Part of a small language model's weights.
Architecture: LayerNorm before each block, no position embeddings.
Training: 125M tokens, 7654 steps.
MLP neurons of a small language model. Each row is named by its layer, matrix (up: input weights) and neuron, and shows model dimensions 48-143. Each number is 128 + 32 x the weight over its row's rms, rounded and kept within 0 to 255. Numbers have three digits each.
Before each neuron's rows, "fires in" lists the words (lower case) most often at its 100 highest values on Wikipedia text that the model never trained on.

fires in: "between", "of", "at", "book", "women", "during"
L2.up442:138150155084098136161135171125113172146151108116145121050122096127109129110192154133103089137104136111104137122147108141066079146115103125124125095121130207141130019130136181098067094149137122171109136123079119100160113159122157163126085108077116117167124150085094156117115185121151103075

fires in: "in", "during", "from"
L2.up118:130115115110130142095119154121145139157133119125155142115041105149114139149110128133154109214133068193130140161144177112177158142114122169116103126107145152182142100174130127131058144111127167104102100107144058084178117133146092078099189149143136109159163195106160105117099122102094210139

fires in: "an", "announced", "another", "any"
L10.up0:092145088075191157099178087115093189121137192110133196138158146094128158053097137141145151102093061130165101123095141138106166131118112156103116118170093175157105079101088087201166174106116119229127088179119151081086147094157156160109171098141158112085112136098086154098169135144159126162

fires in: "at", "during", "by", "near", "nearly"
L6.up457:084106096080144124132158177115134161110128137202141147088058099165106149129096111090171109121133153114167146091113151104134116144119111165209151127081085181161115120131091118140121121122178209133125116085136146136133191083088079152106162122168203140110208167136139129091120161148066099099

fires in: "on", "one", "only"
L3.up0:102127110145102093101146123188126197138142113131158103130107115056145115113114060155081176103041175143119163129174117138185133087136143169125144111184102125126160133103104099121097127180123151056094150141075218095096153144148117129117147139109180090101171118109101157138066145193147157091

fires in: "one", "same", "first"
L8.up463:095142148169122051124110154178134096159128086096067189102148140157146099160163123115137151103095131107092131136122127099176114138150173110112159137189158159172134123107096121081060163146158142149160123138105180138160114077097144115112136152078132068105174126136114109131139082153129223151

fires in: "and", "on", "one", "only", "by"
L6.up442:082077157129107159128123085114118102124169048157171087186132141120127093191152091132089162164174090174150181105166112118070175104056095098187188094243163119147105090080154161076133119181146146082145096134130179166149137146116175145142093127119105133139120161092130127106104093141135132156

fires in: "who", "her", "he", "she"
L7.up255:149156194129132144104089092124170088135113128073117139135085082145131159071066145072137121135124160106139173125100133136145119098136141174109117117098109131151132155125103157130051108138139102138079134129129139123132153141171166089087146068094090122094172142126104181158103100178140192167

fires in: "october", "february", "september", "august", "june", "january"
L8.up219:107140127120174149204094160120132132189102110132133106158135181080118139096165149187140071100103104130137135057079142149086137154116155141058153120142121158188086144141143155116127162143173099126120131159158175194121099085120109144137147152102073106118138138110114095142154142121124060101

fires in: "she", "he", "public", "published", "economic", "republican"
L6.up112:203114133119099143137111113132127094142094133025139176096117134190167139136111158125101103090085144138149137219150137165113050152156081107092074144162169137108158127130084074144109121135118140131050114163080151105159134100173124126154115136111160094132131092139105088110122129167171138122

fires in: "on", "new", "one", "only", "became", "kazakhstan"
L8.up266:148117086150085102148137183134166113119125090186181039175092160153171119114119098159181182182146026174110139167181125152129092087139165120091116154078123141093170089130144156119078106128111132114161079160101141126145139122128160128136105136133182128103165168132163120072124055124117089063

fires in: "his", "and"
L2.up284:133121134110151142104087159156137101201110139123100201080099081154150120136145185130105146118113175087156193161201133134129073138144151093136138138135081140102145120087105135128103119128136111156074091146108134116145116144090115130122130181081123198105188129087147126078107108205084151195

fires in: "one", "however", "votes", "how"
L6.up460:172130110140090108120158083148171088086105158146127109103133122109172071122158151074093118095128137180140177086093134164144100163077111101124123097101091113146135145120107141119204131179129110151089158155151157130111070113136038152159144085183149151156108142095178125070151100147109086179

fires in: "an", "any", "another"
L8.up377:174096168110100077117123143129128154146093126172108164169118075149116128108151114124172152055132168127061089104136132214155143121129136186043062119165106082177184099122112161132098142141154137198105170112082136091125066099090128168134132129181134135104149083089113204138174083145135092127

fires in: "by", "under", "two"
L10.up392:122102086141112116141091127140087072116166149169089077133142070111154172151092137108195114101115191134094108148169152146119149187163136129107092114147083127169131137070140185120115163135107188051095170111094141140100178137128072144151169104099122143189134146117096128153160134105146101161

fires in: "one", "more", "none", "engineer"
L3.up359:111069103090114139136152145157134089117132068128081168131174136104111154130205155112143122121102100112129143129149141188122119091097108150193111118088145190096110119116096120094159132136124152221115158168083120148145084064113175095104099140097105090104126106103129030133175138162111131186

fires in: "she", "when", "on", "but", "to", "he"
L7.up453:143147183100151081085139142129179152081125139065134109141100119110144147091094093117115113111142108120122161137132163118091093111126094175118091125095172154175081128088117162134101079155125144138080120148087186183113132127105143089120136133108174069118152176146076023097107156187120171097

fires in: "also", "which", "that", "club", "its"
L3.up502:141154184165121107141126148145126155132087155070124104184118106149137109129134177106140137175147106119122098136172116204122164139075086120117074113105111233146144156128070185058064091161137176155124154105136090111126115159110135097119150149106076127179184122080110149132141131090159130137

fires in: "december", "including", "august", "june", "october", "included"
L3.up13:092154127100161081100093083147170104127137059135192153142080143100116118111135153167130093124136137068212149117140106116118092126111154138103168130163078129140141166120133118167115104110155151094164167239130157175154142110087142121108134141143155196115140127075130105160106086123127121174

fires in: "first", "last", "cup", "fourth", "third", "large"
L6.up244:173133184103107121136133168215181180153143117142095121186120108172146091064142152090116114063097148144110166180138133138121116108112140063201152141144101149120103082141144173154134111163121100183139120071056121130129109123068098155100168125110155140150175105106096118135109139181114151064

fires in: "on", "in", "named", "of", "among"
L10.up26:102148080146194139126147152172113131142109057183042063141105181124108111103137101168178135155162109156126158135143137129143137046151154086103152134102153138123183160080193098068132137171187144119128106053132160150101124124086073135138153095123105123116143124127102112103070114140155114112

fires in: "japanese", "january", "august", "film", "japan", "july"
L2.up377:123118144161117079146136104128073149136133111178125097125133077190174099103129157117128176122128148120088177104175159137134178030165131170141119111109182157163152117153142126125083138128124171103145119106201106139157147119105144116147102148131118089174142092112099185099162108109098140125

fires in: "and", "years", "he", "m", "to", "lb"
L8.up367:136106120117173105207131172062137114124086115115193145130145111179113168119099080151146143133111110175166142126092103110113172154139183188056170113152142156190126107112121140146094169133121142119107150145121126155161094114153108176116076203100142149170142099108145163041107144165138179098

fires in: "he", "and", "production", "who", "written"
L8.up329:137162169102143111160114168099178107125124135055104144109097135175159152171060120116150134128131148134207132179130092108112144092136136134123114142147139179096085115096135203089147167114155153144100117126127141112115116187114100137148227073157158121110094154079085188153133141118114131082

fires in: "an", "announced", "any", "another", "anti"
L7.up471:141059116055138143089114139095122171097157137121082119141098135130124052094103160079176131111162072090145129080083103109136118107119174083139155160179125195166166135119096121102170196123120118141100165164113117116115180168135093105179146149156144152146140171121135212129159093133138134163

fires in: "first", "department", "company", "name", "companies", "elected"
L3.up111:103125153108137140048102088164094114205113127105112120104170119152129150095180074106126108104114099120140099180141100164213107167132112043125168153160119165103107135125122118057115159120134145113116127181099192120184134133171102059093121153242171125134177096098099065099136174116149129115

fires in: "its", "his", "a", "early", "s"
L6.up168:085113144121161102152187135212109143144165122111049118152155174112109152099067057167102158112118113070088159120121166154073179075095126146135128113113123167171149059133076168152119144150129135123173101131144146108093197155119086161094119084107104094196159138110069104136132132089118127123

fires in: "would", "you", "will", "youth", "younger", "should"
L3.up68:105104139130100147104105099112158149104176145110105152092085163140063111148161182080118075117115123099135139159152124121099168085147084127204185120152143085098171142061197143171095056120155144121101154118145119076131146105076109122148087117185066119124105155162063149172055157107136130132

fires in: "about", "for", "of", "after", "among"
L2.up341:114120205140104070143080122105091101144108108227172109154126075133116124117128130187128111109143120135147197140092112122112162106090166152157107130131130156152131160149150119128114154110083135147079156140131155130105085094129071111126112088119106032129116143114068152112108141074136145127

fires in: "department", "the", "special", "initially", "anthony", "especially"
L2.up436:098094079139155110102123159161167104119119111074069098121158096111171055156117128140100195126201149133195143127119089125110112162145161065067123128107190144193164135083110149119118154174126090119135094085121177058042115146086144110147138140132178105119118191118170162077137122155178149139

fires in: "one", "the", "a", "named"
L6.up139:196054137152143062136151149134142105150102140100176136174094148147140132102139175130107154122110107155122087045069111148154183168110071142115129167097098168096119100103102118117141111161188177159086164136087170170141100135038106153133180159141121118043126081086109111087187116169100160119

fires in: "january", "february", "born", "qualification"
L2.up422:138159144176180108129174147112119170170123084163143094143119144066143113108159107159054118142118116150091157106134117134108065107142135163124119142147118185132147083162115161143132094123153113146154133128194114167135082174084085050126160156098091127140089166129142071104169082121050104107

fires in: "the", "s"
L10.up60:120079127189072155129122122100111129188107106129119125146155138180106139200156130053147169057164129157125124187129058129140157184132167084143094126142117101139139181155146185125108135196118150168152149153101104147123132154114073132166189131136099113095086193147112153138131126145104134112

fires in: "this", "the", "his"
L2.up374:168070195155110135157108108130203109156158150077087119138116143114182175151080112098089154060131121155066149134163164133141139107143117183111109139183119172115105141131167178129105150146129109133140080190117194144162145092124125071145122120100156120129129167110080099105140113130157075138

fires in: "during", "did", "racing", "king"
L2.up302:096159092155201181080094142157153124137097141118153128145078108163098139097106161121098143130099086150110171075182106145108201179130106107130178119149160135081065140145103152149143126147132145084102151160063146147192163159128152098139106116106137152140109170082121092137166126075084172197

fires in: "two", "who", "five", "most", "his", "her"
L2.up367:142110108090085149147106148136129100153155134077046088141180112089147092144070162147177116130098116135086155144098134116132106084155156121151147091068182163104112133173075167159133126066087128129090171092098131132117117140113105106154167120114150124146130174072081065177103100131106158134

fires in: "would", "could", "must", "should", "also"
L2.up180:162131191120131142095083092104151089193170163093147120099141135112141162132130153129116179098120077142123138097154099113049133128139104098209142146116143160119080167138093107123113095145168134116102171176102119164171141185133117061132098119122083167118148141145117114054115141179161121113

fires in: "would", "could", "should", "will"
L3.up327:115195099128129109136137146107138113094169202098146109118112101110120147161109150138119068142062133136157117118178116133056096106133125097120183109058138129123139184081121124108046089113131149170150199146119100158153133208123189158175099105147105102109095166105109106121160162108079155143

fires in: "and"
L3.up404:099110126147095128135121151133124133067121143135144114117181129124162181127166099047149124164127106104176139098130124109107170096075109070093141108138157101148132140153111110135107090133141138104140187138140166126148132112140069145183173166108156133120118129151196094119139107184142137132

fires in: "which", "it", "and", "while", "that"
L8.up158:126158119107082164211127134145109172087168148033151126111157085155120147095104170141140146106107152159146114140147086128097148089045168129097132093154120113121072102086100123153170118118157148127120172115090152093137144157110077126141159182102108131138096195129140146091163163134117194143

fires in: "the", "and", "he"
L7.up46:179108176142131162158134140158047135159167101144095179095095112178150129125134177108130127079088115119073131072119106075112122128092088166156096108143107145100106135133056140124162157121204086159115089128117141123102149115051079094115193160118178104136156132055159096106108091173122103050

fires in: "may", "such", "march", "university", "serve", "states"
L6.up419:122080147132123160147149097100054124115147149081098143217106142085136077118160146121110118115084127184104183147090168132112074073190160145162098113079172104128140156089171177150099160087171105131165148124169156125134142156113111137072124159204155149064088139114135152091117095126156105139

fires in: "the", "published", "population", "public", "established", "family"
L7.up50:139103152157098110100058051148119160151089144101099118138122148186133128100095109090197121128185130187152142128140108152142149060132137122148088143158115057096080115121146176084152107103121155110106098126121168186132154216083097086177184124155149156125123191101156112119146074152181135160

fires in: "at", "a"
L8.up363:189125089110110147221113146078083103146126187129138075135103098180101142110050181129191136135109168193161105106130112123110123108072161106133113108127101113183062095160157108110139107133092160151113132173061161123123115142146091116159106125166158077119117153118116131167120114159052090110

fires in: "he", "held", "and"
L8.up250:133144154098149091205164109134101126141141137084135171084097110121153197154132111163083078156125096160106112148151087121111138083059172172151118099157151136134100127168051165143112104163165070121104160128161097120135132097074134109074124172096148146161124145129098137103139102183129126155

fires in: "at", "in", "however", "before", "during"
L10.up231:106142126147112151147109149102102126160083103177160125127058100147117172133132115104124136073105181087126137094126147100118144135072136208139137100110107165146164069166133139086119126163104185148122118107124120129113114144083076137145155128145128151146138192099150085088093100197060158153

fires in: "on", "one", "only"
L10.up250:139113123133099139141196178108086168155166160130134102134107144112143136087163148153148172135082120197135159138121175118145108147112137082131164101155111209120125129105157107111115077196107183123093109073122171143103116171115095067121141206119118114109120117112174099129165090074153126174

fires in: "that", "which", "who", "this", "where", "while"
L3.up266:093114116093147114120128150155114165100116093141170098147087130119163170112128174149106205137120056123119124103057137168134133073100145121196078104133151128118094121092144158143118150138169168109121158109073116114124125115093113156162127190060116088170136186222153184108140067093087176172

fires in: "on", "one", "young"
L2.up147:065160142094128127144060148122120155135189146128160107066146111097138144098075106130151124107137133104108164157108072077161128140137050136159165120157099133117099099126142204137083060123145150129115101109134154132099101136126144178126207121173138138140127070117175191089162108192179089135

fires in: "of", "production"
L6.up462:094188132095118161123138092126122155098120133120127144131119164157144131161119126078169084112097099098100134115087073152172142153155178053083084157209129131180145131098099154127132155146159114113109150110230080109098163167110176107122151095178157145170192163116086103189163142090120146146

fires in: "in", "including", "around", "near"
L8.up457:120165116156145089182174113112076153100072101231122106119143143128050108133119114097150122136118065119108149093111116109111137108075156198173121129135153132137131089187133148143123107118138136135142092158109092167092120127122144162081111177119109158124181135113168160094117074093145104151

fires in: "he", "held"
L6.up403:143178125089109136134144101117162098112143197106155170117152139145141118115055133134124164104107123057085147159132116125078088131120135109070133167189173199152119113118104146132076142085183113162102087122133110119169152142098127089103096112165125173177139160134095140119111079193111154116

fires in: "there", "top", "these", "took", "those", "one"
L6.up146:081156180146195126071128149146124169142118160157154129105156105160153088127146206128091139098131133053133176136139121130155111142117126067165138120153088089165190084141070110158127149123116094176120128151047118158106111064111214095151137157122086140085171136152138126185142106136116170147

fires in: "of", "with", "as", "was", "were", "that"
L8.up238:117200134196107126185191102151133121161119137141139156092123122155085097149160170106144082106143125133097114090128077141122126091191168121108136152139131119096091114091165113140141116171157160128097093083109167141136097133163122178194118118063140126106138112065091106063151121177135133172

fires in: "of", "between", "against", "among", "through"
L3.up207:094163184128117151096095158121142122152157180142158156112083118177120109150147141139121102101169076133172152105086061089128163131119127142142120092114135105145145148115162132126121064112181187103125094068177116167126148113083115114143128114101121070160141129099081183108138082134135128154

fires in: "this", "his", "its", "it", "each", "years"
L2.up35:128152128104132177170080214089112071103153144138142140115052099096124098112159134110136222073133149151078176128148153187134189137137160161059146064173124122131132146114106166119114116183166133128124105122078163116200147128082136047157145149180167123102125139074157113102160104116136118170

fires in: "on", "one", "only", "january", "produce", "date"
L6.up138:125137127128128126126069122171157144146163141099119090119104128111134114091139145163112209151173103105081126137090048125158120124147072144167122199098149144146156182093158187155083066080121140113072144064138131047139186127088152100132110130106114115127119127088133101146096128136117073081

fires in: "this", "than", "research", "three", "division", "the"
L6.up367:134078123137105162111153151110138164133096111108095153159078123119117146177107065127092091127117171091103111168110180154126073068179129120119108126164170167082131136144137168145125087187184180130109104113173135187156137157144145108121142155192159125130111172169134110109167152103086191145

fires in: "on", "one", "model", "models", "only", "votes"
L2.up441:133112181198127125155139108121159134117114133154143148174129073081192121107115116075161165096158096127087158117117143132166136107118078151210152105150152146085142100091151158185124063138098175173100102137145161111141098123114089169140133163103094163114144106152131119164111067121169064127

fires in: "of", "midfielder"
L6.up20:077149101133180140147108116130140148166145094115077104101118138084109141124140123158178160081078102114131150059112101118138166125141078064128151170165152084105148103176113083122152145117168164101168099162142092112158170164111128089152152139174028157123101144154128104056169121160090138149

fires in: "against", "again", "then", "officially", "originally"
L6.up330:135171129046168150170162139139093088158143116168088147093144096110112199106151160149191103136116168147089112166180100114092193112104123166119168111151156167111116156094145160115153099122156128127075121123125130136108143075164140086200095112133079174192094127078092143147084055157178139110

fires in: "august", "december", "july", "may", "january", "october"
L3.up66:140120151100154078134090122147123174179132193089079121165165124167201142138128062109142144108040128142096145115128091117104141088134146113143130172174185075151111173188117112108158150123113163135117162155180165093104166137176136113199168096176144071170060107157155154133101081125146148174

fires in: "and", "career"
L7.up506:112155110118115112156136136088107127133143122148112163072117175146135204147075120133153160078122095146083154105147177109070125144073107134194163110126161143123128162143135183120155131119141087160131137125120115128119130081100095104089112152107134108125093129080076151101162157111140148124

fires in: "she", "they", "2001", "1991"
L8.up60:177153130111154144087095085102097134099101186046165209078153123186185125129130145173128122093137090162083166097127166165077094089145127127131162154065114174144106146119109175141103171152171167187067111138172107141104131100149183138135113133097140123157109138081068125155080160155187081153

fires in: "began", "born", "won", "a", "beginning"
L3.up426:137136112162135105121103131139097060152118147116136129126077125124122109061142137114121107063133114138084154143191162169128149130090104144145113105090150093150149126049086122138067060073163101154141078120137133136181126135130198137154110093089139144168142126126147124165114147125112113141

fires in: "in", "is", "as", "within", "during", "where"
L6.up5:128163133150195170154171215147101120144120113065112176127140114128096115137177174171131146128106099064126128163111082111104101191081092163146146098133138146123115116126104107117087151059139170152121095157159101094144140174135131176155147080113148117137163099112069057097150119167177100197

fires in: "an", "announced", "any", "another"
L10.up120:143158119111105074158064197120139119151097189091122088136129113056064104111062132189182136085162171134101137126117193168115126146142145109123121127162109150160171180117125102136133142098129164165077131177082137184122131091133141122158143162143143096118142136119100130110177148128120054142

fires in: "he", "later", "she"
L7.up139:111180132079099127133127123098131178109109182089123174102132150132132151117120181137077110129090137132206119146043141103079137101132117144128133139115100181105128068173135096137120121141128122153130121145164134132124083097116155123112185142133164081149124144096082128130165137192131187115

fires in: "she", "but", "he", "who"
L3.up352:176100075084084129125107142116125139142132161101210122130146059130074097136150092128143109084123157125153126120160122151146097087119084124107181091140128105146175138127093105112066111171083122163125088151099109098150101111073134184148120086122103134117098202156097164119138150120056176099

fires in: "also", "later", "initially", "officially"
L8.up407:130206119128183105091135106163133194157083152110047117148064080055138201154143179122110118047102144135166182159116168142112134107074088147125165137165124124105155091143094108140157132144184108155132141122134089116160125092182150115111125113106079128157126116098134172087152127130121157108

fires in: "the", "one", "this", "anthony", "tobago"
L7.up311:122106125113097119146064163136111135088136142124103082190148121129182131146131132149143113067130072119150154196115121143158112132128151137151099117146162113125159071111136102102099162127108099231187111134125130128106141081118159126115111121173192135142151178112109112100153088166140098063

fires in: "while", "what", "was", "is", "white"
L8.up230:134125135134148058131134114159092143139122094134121160113166127199163134099104138138113146168150089157072154140171103053077102067134101125112105124132141095121117209127148156159106158151142155151144127132127110167083127168105213088178123111159145164138124165101142169093093133148092115189

fires in: "one", "on", "only", "near", "such"
L7.up475:070128140144104114114127196128187166166148103185133050128111104104133113084135087104148113120091161146089136150162122101168136159232124110117175139105101155127084050194166155083098056168146098143087096096157141147185146096173129177108119116109102095140150125173125133137134123138108157162

fires in: "january", "california", "june", "october", "john"
L6.up410:143125135148147122146106122133063143159129102099100072143094120126148115160113179146144097091173068151174112112166105117107137119121141170142097172147140129181158149166146126185085157104142101096137117204158140108191179112088125093146222140169144147138079091105101150144178146115153085127

fires in: "two", "three", "six", "four", "five", "several"
L6.up159:145095146110127186134100162185099101140117167140156163131118114155077136080127173126095142100126157126138134164086127123181127131165135098095143150105074120137167096125109097141113151169136080141133174080160135096139138168105126098092132190028137105140112173089093108184157123098097179143

fires in: "in", "and"
L8.up30:100109111130117161192178141126126181110159086156047143173156153103092115093145159095156115188099134105186181093100134090116132162099120139064138115157127112108114152112195103100138161106120116128107157100145129138173132145121113150099140101102142123172168118141126136121047111134141057131

fires in: "of", "early"
L6.up394:114083131093126132172143162159115133171162096201134191082158129102092163089158122139165172092106122089065158154140138166104119146117117146178135088151147178093080120138115074125128150124170127173123093163147085141139173139137128069066110079168066056165156122077130141153127123088150137121

fires in: "such", "suzuki", "nuclear", "building", "biography", "built"
L3.up94:133147135146098172074123080109100147137133106100150136118157063148152089129119080085129101122159146162103113091076168112126101090095112151102152173127132062160139164138146164150084101127154118140069154079142185106172128072154146115158160126087119211096128128184162120162168122065151142156

fires in: "as", "in", "the", "an", "through", "former"
L6.up362:144163076137156118109126147092086137167166115142181150136137126163111143097136139121177122086133165099242132079127111122071126085118112165131100150103154147142177129126100153149121097117151111157091069135134153124177143182115109178101148124056119079105164133061113135100159107106120121144

fires in: "women", "model", "models", "men", "modern"
L2.up483:186086125114087106140089091107099110107141214162133087194133115090160097139174154111154138127176093120128102169123119124111171164086142168066153041144145131126169103083095106137123138125069147143117125075105129080074123091091140103143191123132076160107101190140139167121161082143166087138

fires in: "she", "he"
L3.up484:166176113109098094106120136154148143110139114111141116090184068156098110061134117133171104152101174138131173098160132156142118102156116161087161138125161112087127097090083142156127157143105126109159148148141163131151152034117138187170096156065180134127120161089090180153136100185082139124

fires in: "would", "can", "to", "cannot", "must"
L7.up171:150075079118148139186067124158073105158155168089101104190118128168152138116122154127175134116085131134119165123118093106100146097072069166129150129152120161131173165130125116148154121119119078169093163195130099202134125197124123089127142080152112117122081162190100113119124091133123146161

fires in: "a", "conference"
L8.up509:130154167167143096058105139179116172157136069066164170114113096121075121137106166113183148101094149173142126153085122187159128057177077105141105127113106141178100143133125105105190119186114101128114130157055158134113105099072128093103138185158113132142133157137100103152126143148087164087

fires in: "that", "which", "when", "what", "where"
L3.up132:128128185067115075118141162115176139084133140112087109073096092171141090117191134107136122154063124158134131096128152179076137137115109187142106100154152171112071131118114162118092153142144190156085148202095168106143181135067094126138160112079129105132123167146187139138126120126132116123

fires in: "in", "international", "incumbent"
L2.up327:125180090071143109161085181132107187126124165136110086153127078089110170120104087191147137049145063122143142108140107161066129102141128181158101137124125167161071083107097116187118098104161166177107129071110131177140123181155189131192175101106183126159170143128116146102103144068192129076

fires in: "and"
L8.up304:154119175125144198118145135139077123181149042127142078131134131144144197107192191136119181088094165047160107171157137119081136108096115086111141107121127105123145110164128179130120097127100150100114102097059181066122118153160104124117121105133087141144163093125150134086164132136122145109

fires in: "in", "madagascar"
L8.up257:191187066101165156143145179130163114103164176137027149111155093076193174097165155157203091153108121095110166090135171143094150115083187144176132073185087128118165150136151121156134145143085179143130179126118125078109130146127094140195092106128131088057153133155139150111136072128101108131

fires in: "by", "with"
L6.up174:056167095193133145132104118161101168158113068170129136068150080123159180122155123092137077088098132148161128155122125053146143132093147096137056085160125169135179113128158133154122082093126138136080070057100125168153122171180067105083149129105120073119079101148123154164132125133174144109

fires in: "with", "building", "changed", "shape", "walk", "as"
L3.up367:073186115178143138116148170153117136056133153099141129119149159154125069086172151106121079107142211122135149128137101080218114146194124152112156128140181079144150101139163098147085085057146094116115094119085126111088123165179122130130156144088092117127129159174142160172135141178159133164

fires in: "s"
L2.up127:108105119142124124093146121127118174157160159148077186133087075097179122163080138134092143097120090103100125068097161126086084156175113109069137141144149125079159144132075101129143138147116170158134103200139136153129164170058093128118065125099098121138148128133067097079148150095075145130

fires in: "as", "this", "while", "with", "what"
L2.up359:155127169121117131094125134161096175104107114184094153070099119147121116115111181061114095088164138159117166145154131148096125085177123138113099153192143077129108138156121197134116121153123122113160057115117142077129168139122149119131146135133120108176091175144108140094109118155117092179

fires in: "career", "general", "central", "greatest", "great"
L6.up121:086108113099105119087173080121123117162140149129122138099127125138055114138171119174112123093144189139156143140150110166119112130052101138161092149075147132133115140112082162171115131160199160128092086141095103130152105143107145132092096084123102058127155114167164164116096149110112115074

fires in: "for", "after", "by"
L6.up99:181089081132097162164071093149111097168150077078139149102145091128127116069169161120113154123126146162150119122149103060122110125125088173098098102138128081100111048086148147109114066173138137122090101130204166101171152160188065139104127151113091105120172154095130148120109150161136138193

fires in: "this", "three", "through", "than", "those", "throw"
L7.up33:096135103166116126102158113154088113186147132116143187125109102075125094124123107145136152126150074137149129132143132144081091101152152080107072101175154151122097117168118146086121098137122173159143156159156090138116178148113099164130177162121145120069125146179079110120103093160042093151

fires in: "and", "east", "eastern", "town", "months"
L8.up411:080083150138165107112070137156135108124074148135183117183139177201115175099080096116091110131150136106103066121120119093108175130147125160060119141163150097121079111120139112137132125116139098154101137091087143087156118160130108120127176187138161168096082129188100161090106128185192098108

fires in: "and"
L2.up148:165132118128104080120141195145157160103106126099105140094105114146084157167136163083158144097115195117140110127132163093145127146108119069150155159099069097137123129100080129111161154091085164135129097170097206133183067141133136180116134111150132163018167162131133112160151121145034185141

fires in: "the", "national", "new", "your", "year"
L2.up299:160150125104104131136126083107185160136094129083059097207085145132193113156154092159119175130129076123145173185118084184136165167116117106143212114183117161152121174134169144078118092157138163102142076132093134066110149136105108085078120144129151072087141151148112132150095182148164085098